config.yaml
norm_place: "peri"
rope_fraction: 0.5
qk_norm: false
lr_head: 0.00754
warmup_steps: 200
dataset: "wikipedia_en"
MLP neurons of a small language model. Each row is named by its layer, matrix (gate and up: input weights) and neuron, and shows model dimensions 32-159. Each number is 128 + 32 x the weight over its row's rms, rounded and kept within 0 to 255. Numbers have three digits each. A neuron's up and down rows have the sign that makes its largest values positive.
After each neuron's rows, "fires on" lists the tokens most often at its 100 highest values on Wikipedia text that the model never trained on.

L4.gate390:128141098102105148131067067110113148113106115194162107186141195117180108093180105104125107152115133093080138133090141153146094155164116073132110108182186115177140138148110152142059118118129154074086148176082096155156164111134101159162099139108091173116137150116127142145127172086073153078111121145112169106110120153150142076115099076129144149044123148174106159131121083139201190163126
L4.up390:091142133138144078119102152131130126064122132076154112130104167150077113135099144062176146127176139051084120156091143099135125090159044149132126135095177104147145059108105114114058093080149116162147124188037117191129093125106122119093101127054162159105156151126137118081152128140102147100097163154070157115114102155117111121110131067114182124098155116127118098106102122101142103127075
fires on: "-", ":", " |"

L2.gate344:147161133121182155120153171181123096086104058071070106126157108161142144158142108130082127134163106131117121102128063114118181120169097121117107070111115124142097077144119122107151115065123155123113098109142146189160164122098109156205155077129097098153157109101165126099162138119139069061160142187132132130128105128186105132078200025103144077134143124143170120125144092148111112162121
L2.up344:217107132138084111124134145147127105136143068127107096098117136170128143125113156092196125139111143145133120105110145119209103206148161148134123094118172122176190088119157104134146188136094156149140138158105149155157098071154126166177132134161181117115156153096085114073113134092162131150154109177118123162116138075187121131114098119147142174097157157157126140135168098129096102162139
fires on: "ce", "on", "gra", "co", "c", " f"

L2.gate122:132138122092098141127140134148133170145074086101120113135105140089057107151122137095146168110162176147137168128101082090146125096160098117113142120112190113112138198165098143148133081135160168104170131138170134119158134107163157139123127161086055120129086133141104100153128092080144086095097137173120114146068105158115187176116101097158070145152142101079099120115108122075192122114101
L2.up122:125105102134076174173117142140124205128122102121131075137107147108094099159108106117122166147145119112096182134186102159153103123175140065132089127150153136138127174149117162152171077109212133095190144144170118092117139068166145104154120157074085131110159124149149129144131081118174105080156128174124127122131120111155177165144115096171056129160132107086060084112150139119174117098129
fires on: "fer", "tion", "ol", "ology", "y", "bert"

L2.gate289:099122126095114098068102131121170114101164099153134147145178119142120179141183135158066088127102144189148120166125157151111087153184135159077157132104168193086172101087085119173130144121187159107110087190082182154147151113142103114104162124123191152125145113148090083134108095157186151154168054129143103079136153139159152126124119098106139149138168125128135154144123130085092163090086
L2.up289:131126027138132132096121129165176168141116063133105106110141047141063128112159122152134077154111103155150148130120193098126148166166154137107170140123158131118196108160093164179093154159107140181135184204160147167180134125130063129168155166117178137098119185113095079191102089155158135121150127134145116087121155125164155103152122113125065181081167145130145194116106134122120183094127
fires on: "ical", "ing", "ography", "ter", "st"

L2.gate148:174120119156127047126131122108131132105132083137132078106085132105160125111136157113166189174140098139145095129126151118080117102130082126145117134085095127100105081159131129183167116130108119123084103090191091133128177106111077130114125145109102113158105131199090087106186152088110078130142150106180139163088173173152094127138112160099142110150102146083123166143087144097186176108092
L2.up148:155127123132146099135116114151145163113100121099168088122105094063173115097106180158179155126148124144136118174102097118109157083130116150109098139048161105142075088181118116165174115156111093124167069113124052140130155139140140112092132131144113178182152122183124100120163131058100113141141128109164140104126116140138123107137097165156118162098129117085091192124135152182192140109073
fires on: "ian", "tor", "ion", "ker", "age"

L2.gate272:130109166097132067117144141191089169142107094125149096099144167114118109125119142141138180117123140160150144084117142140146114169157145130142182068094126152144141132148137119111139105149143168121145104112169138121156189113131125117149117123120164146144143141133181062079104107077072070073157099134150119170100099162134128161153136128128126120147169156082201039131120159123129242166040
L2.up272:108146170105162061137116143161124185131124087135170093118139143103125109117115126172117154099129139164192150092089129141156120162183141116149183089091129164099161115172113153085136096131122141115119118125169121144210161117137117132172131132078168143141158166098175087065123122106094069076151111125137133157120131166151135167144109101116096106131174148113195066122132163131168230141036
fires on: "ance", "ion", "ine", "age"

L5.gate310:131122094146142129169139116087139061070103099132167061091111127118123165106098157100117129130115091085121175157090126072155172104158068086125100122155144196134210110100132141108076063167151097178130116229131141138160124092139101122141127132133123214047136165153128136083100144126095117112126111106131123149113149110114127167087167139124139144066096116123117164170124105118164174137100
L5.up310:117148094102161119155096127152156134126095094121122080124066203127043124132083144111151129192093132117141160138123117132142138208120105140075145062093115160166162118157134178140079156150121144125162162163130136116054133118133128147152083123125168140054094138106100066083163085155131087115125149120077104075104126158079110146096153100137155103057106127117197166146161190096203147146092
fires on: "-"

L5.gate247:068134168161095134153109151140211126113084117156088125126145068132160137086140125153159168106115121096150149103131139123156206091160119144136183108137147150091135122147139132172074078162146114083151118153123081133076082098101096086144161186051148198110162111125125136165117142107154149148156099141183099120105103163075180149098089114142119087156108144115162140124099151064131129169171
L5.up247:068071159176166112125176154099185087148124119116114104159172081103126096100128114131100155200101126104123165134171096146123182131154129137136096140118152161129172163126089099208102091119082090087107129152141126196099109103147143068131123139094130176158141111125130138135101138167095133107168144145112136149154107149079099129112084163163138134146123173066200087143088128131068158165164
fires on: " name", "be", " group", " site", "ization", " Republic"

L5.gate194:136135095187075110086109168174127094083141113145112084145109124124086144136169208162129135106096117095173112097149103135169087090084099109116100145094158131097134094116116140127107064119113144129115142145153074127114196104115125123093123148089144154168179136163096111106102156146183154157158122123090098100087107152100125132156182125117157234172089043110145149155168122150121147104113
L5.up194:127144117157117152064151143174101120045142075148141143121136127169144073121166113177116105178120117158151120076170136128199068162123111134102149142117072110152098117163120105138120132130151167173083154121168158156100110156119114087191137165170141168101159108124112076092128113121114115135174137120117056099157113120075099136166135086131154112192186129121097186193079097145127082117073
fires on: "ing", "ical", "ible", "or", "red", "ally"

L2.gate440:083094102117132172137059102118165107091090149166078135105097128145165154131122108098150132096160071133145156155144108104152147126139118150140159156099140106166166129097156098152140176166106110142124141059148142161126129155149119155087171103118087090177110120087089138093113119077207130135139153093132138151176117166126168145160152075166122041116153151098134116141087139119195097159084
L2.up440:120109098112136153128072131127129124081085146149136079119061096099146169131143116112128118103171088111118131155090129115158161095143123123141118113124158149147159135131148097177134169141092117138149070093181156116135143109165072137119143123109110083218080104084085140096115151084224159155123172128115116148125088149110148152129193078145121045122166131123113097173112148136195092156088
fires on: "min", "ol", "le", "il", "ar", "ru"

L5.gate411:103162123169151140119145186151166136160153087093155131132148122163167144056082160161130089173134055176101123126122153119164113072145142154094109164177139133084149141074131126074160164190112101131122130087097149071123152126117177170106099146168101108157100141153120156128076181107108132159143138157142096133088115126154175145138118080133174117159088119114097195141140162159169168168099
L5.up411:160150113073170066085074156146120103155119128085178129150180132161138132099140190177129107126155136165124146085117191159139154138100163137103123161132148123096160169157120121107094161158133091062156200138106219142105120131150130123168139144165089141138171152150139148104150128108126089123176106103116071153162126134110108135156146121204101128156199110085139071111146145147084120131172
fires on: "us", "gu", "i", " =", "s", "u"

L2.gate15:126093137134121122121163092113115153111185074168136156114147096117127098106134127165149131149118074135119107098146131076167170114159149088115146203080097135051130179127123163111106077140204145100030085127161099138080158136151129131153142153136137163181126087176057087152127114137108105148111126119134195116073167040143134126161076145102113088192152118093150099112109147126094156152144
L2.up15:124128103086128120065131177068137136163142103106109108167104092098097135137093100071167183127115134093133082098190082144097118134141220094147148159141150160130114189148134119088157109111101160146127100192150141164119107101155152169179131136092156112104093133151139136122118126117122148157101137082099122114124163080138086146105117151106082181229117130124100169059185101168112133116202
fires on: "one", "ty", "d"

L2.gate71:091082155104172107097167047190150128093126152143083116108173067189164174109153143166153195122099091148081161089137163093191127083107166107089064122140110115122133126144111179106133132167180131118152122138135076150125101123085110102070143205141127163103182129135140119119152142107127134149107095090138186134092102081170090139112126069095097113121198148096106094113083085141131141142139
L2.up71:045076124108108195116043117123127105115142095155112121105129081141098193119150132148152154106164099114195170161168159131175073115091178108134127126144134131181113127198138115164136107136109113097194138148107120144089116101122102034191158101131160096130170143081169096167155184123131095147182102091085175118144142103144140085118163069102122137108159108118106168143115119136128151114113
fires on: "or", "ous", "ense", " |", "one"

L5.gate83:102162118157201151123092167120092132123093133099118115118136136077099159137096148143057095132171115099119113106156123142107143101169150109086165127160124116135118185214138144138120128089135100157119094115150185051097131093129141159188072075083154161103166127093125093151154172130157155163144111155105091103143119163159097216124104132187096137148110159143181125130098163124154120118090
L5.up83:098144157081119121109125121140094169136151120169123172156140134080203141165139123074150120097168129088149127142171119130104069086124144128128100132180118186090154175114147133135165167132152115065094156124102131096146123190180186153105135145166104142109105162153160104144105185123104113128132093132132135079085108179178163130134099157117065108132064122113114115085178176162061118076202
fires on: "u", " Al", " ca", " mi", "sa"

L4.gate138:097116122182162080105114092157113137117087202113119156140155138127138176183125147117068136175178097127129077118117179157183075125167104114152108113141102126101190097137117114199137148113079105125173064152133095151232097107142129123169124166114113071156157091092101103074116187160102140170085130126114119081118122127135190144183169112110160098175172138119184143100132107144125078101141
L4.up138:093082142192063057081166092130124138087142131162070124141159115134129163124075137089108157137093094142149082098102171151137145125119158119150168090119159158112190115142159155127159134104099124116166122121052099143124188136125172165164163208142109113119103117153131092094099119141162115081121111118059109128072139164133118142130161131074123148163095152126095126108176118086116056088118
fires on: ",", " Le", "re", " |"

L5.gate203:153137166141187104128163194110148159097157150088087180129131126100144124079177120122146111133197062211125187142146135159086172132084150114094175123135139160114030131134118127164093128090125140105154137083118103098165100061063126137153105116144085145143112128134135155143113162155115091139150140184072073153092054120107153148105090147142118091115157098164097163117099167159099084120110
L5.up203:120130148170245091146118177116137171103121165127194158136127086126132126047175159162107135114147077180091116129176150134114151087150140086130156126076138138065098149105086085151120096095071110136162135136099135196148135124119096148124091127161095158118106154162161124131117147149103096121177089139130067154068134123111098101152120159087014092159086104159070145102109147170089113146145
fires on: " the", " =", " |", "iv", "s"

L5.gate154:129093091121137195100091117127100117109147145128106129123130168055172147100155105124103138135122159150121059166078041153113147132112137121197139157141103114053195138130126096091201108137129122160115145149145120139188130145089103082162125179178133030124074116063138148105072185154143107155113095146142125138102111114088090120212145155135169118115127092126106088078162146101104118198128
L5.up154:186130141161111095141136047063119153123095115128089167137162101139160131136220188106136136156143155137172056124095171082059122186130066104135151159176102222136170094100136172084188113133093123150143109102163150103128140130155099117083121121095196151129121131114117133134093135140081113151069119123121149090157146115076125124131143090139128158133142131124119200079170082157140167162122
fires on: "in", "er", ")", " He", " also"

L4.gate150:116116127134148137144151101127214096105132168141102139172126132136109103149103104076114146120141110137138130156094114099136118111133141134079137106092114067094140150164140162134121181143186123207150188128089021192190139177139074115144153165105057130203084108107104133122103108140105166086085091099073174101177139167133151124113149140129133123183100150097151126095172134129137125147192
L4.up150:123128146140114077139199085112120097119173131080082102162160148116111138196058108127178162149169108155160104158091123091159146129120123117133140090087056117094090103118107156158106158192161073121155172168126102128139160168114112087159103182124087140135124160164084110081134160085144150104107088085126160158124158091110118084150103135151146170174132133118196082116082100136103058128127
fires on: " de", "ve", " |", " and", "re"

L5.gate300:128132171155157149174162110147175115145161123157146124159159128096118132142091192155032151149165121069150132142109111068118151108181122108167162098112120181122080162156106153170063127087079079093183113122159132140104162165064140096094128079082181075185148164097090147148108133187093132122132127146173096146087087176150134126078122138153139128136150133194215165091173134133095140115148
L5.up300:061165173115179134173128122168095144166038116101134168150117100179119125155130147150153120120142101091080174087123100116137140110134154045138162123151142125098185119083189145127058123153094095130109109132087166157175074110131162071182070144134108107155076153112182079128098110115112117133097179142094145110137092150183177159140084129072132194122075122160135113118134119126096160104130
fires on: " and", "ra", "ru", "le", ".", "s"

L2.gate129:145076054117135138123110141112137149136182148087131134127166074143089114144103105147175104148096084157106106130122049109199114099133156143133118122106147218107186167098100086114135169108113079130167148154115142203159079072127131136161134121165135116152155082123101161103189149092144137176184073140096076119120146141101128122087125146093116099132128120153160123118102103173163159155185
L2.up129:136138148163154112109168121111121181159156135126145134133069103134102171108168079099109150119112101121154118117117118151148145209160128084142100112118106164143129165149111119159175124147086092186165079110146135122145162105134129113211186113146140117106086120181140130175160187167140122137113124200157100130140163090118088194085118118106199155066100078125120134138147118119091179135176
fires on: "id", "C", "shire", "ley"

L5.gate249:165167102060097140150141170139086136094122127124082117146097174129133124107137117113156159134147131176110154090106131101085106106134191189089178169160138106142129120125097125095110141118085123154181158138122114154102175152094135126144124121108123087128102177187200161173152158108115153146124179121168127144067131148091148156156159100117111066151069083091113126139160089027072134146186
L5.up249:151190095096106091102170132139018127099140132100080114133109124148121135240123135151115155108173118142092177131167141102073097105137149129104088178130092139102150144148111148104071065096120130127170098083085091162103122136103135126134131174143101117135153159137150113153069148128169158107139145144126131151149115089207117063163120115166105118113099143153085149156127066070108133112141
fires on: "ra", " Ru", "ur", " Ber", "a", " Mar"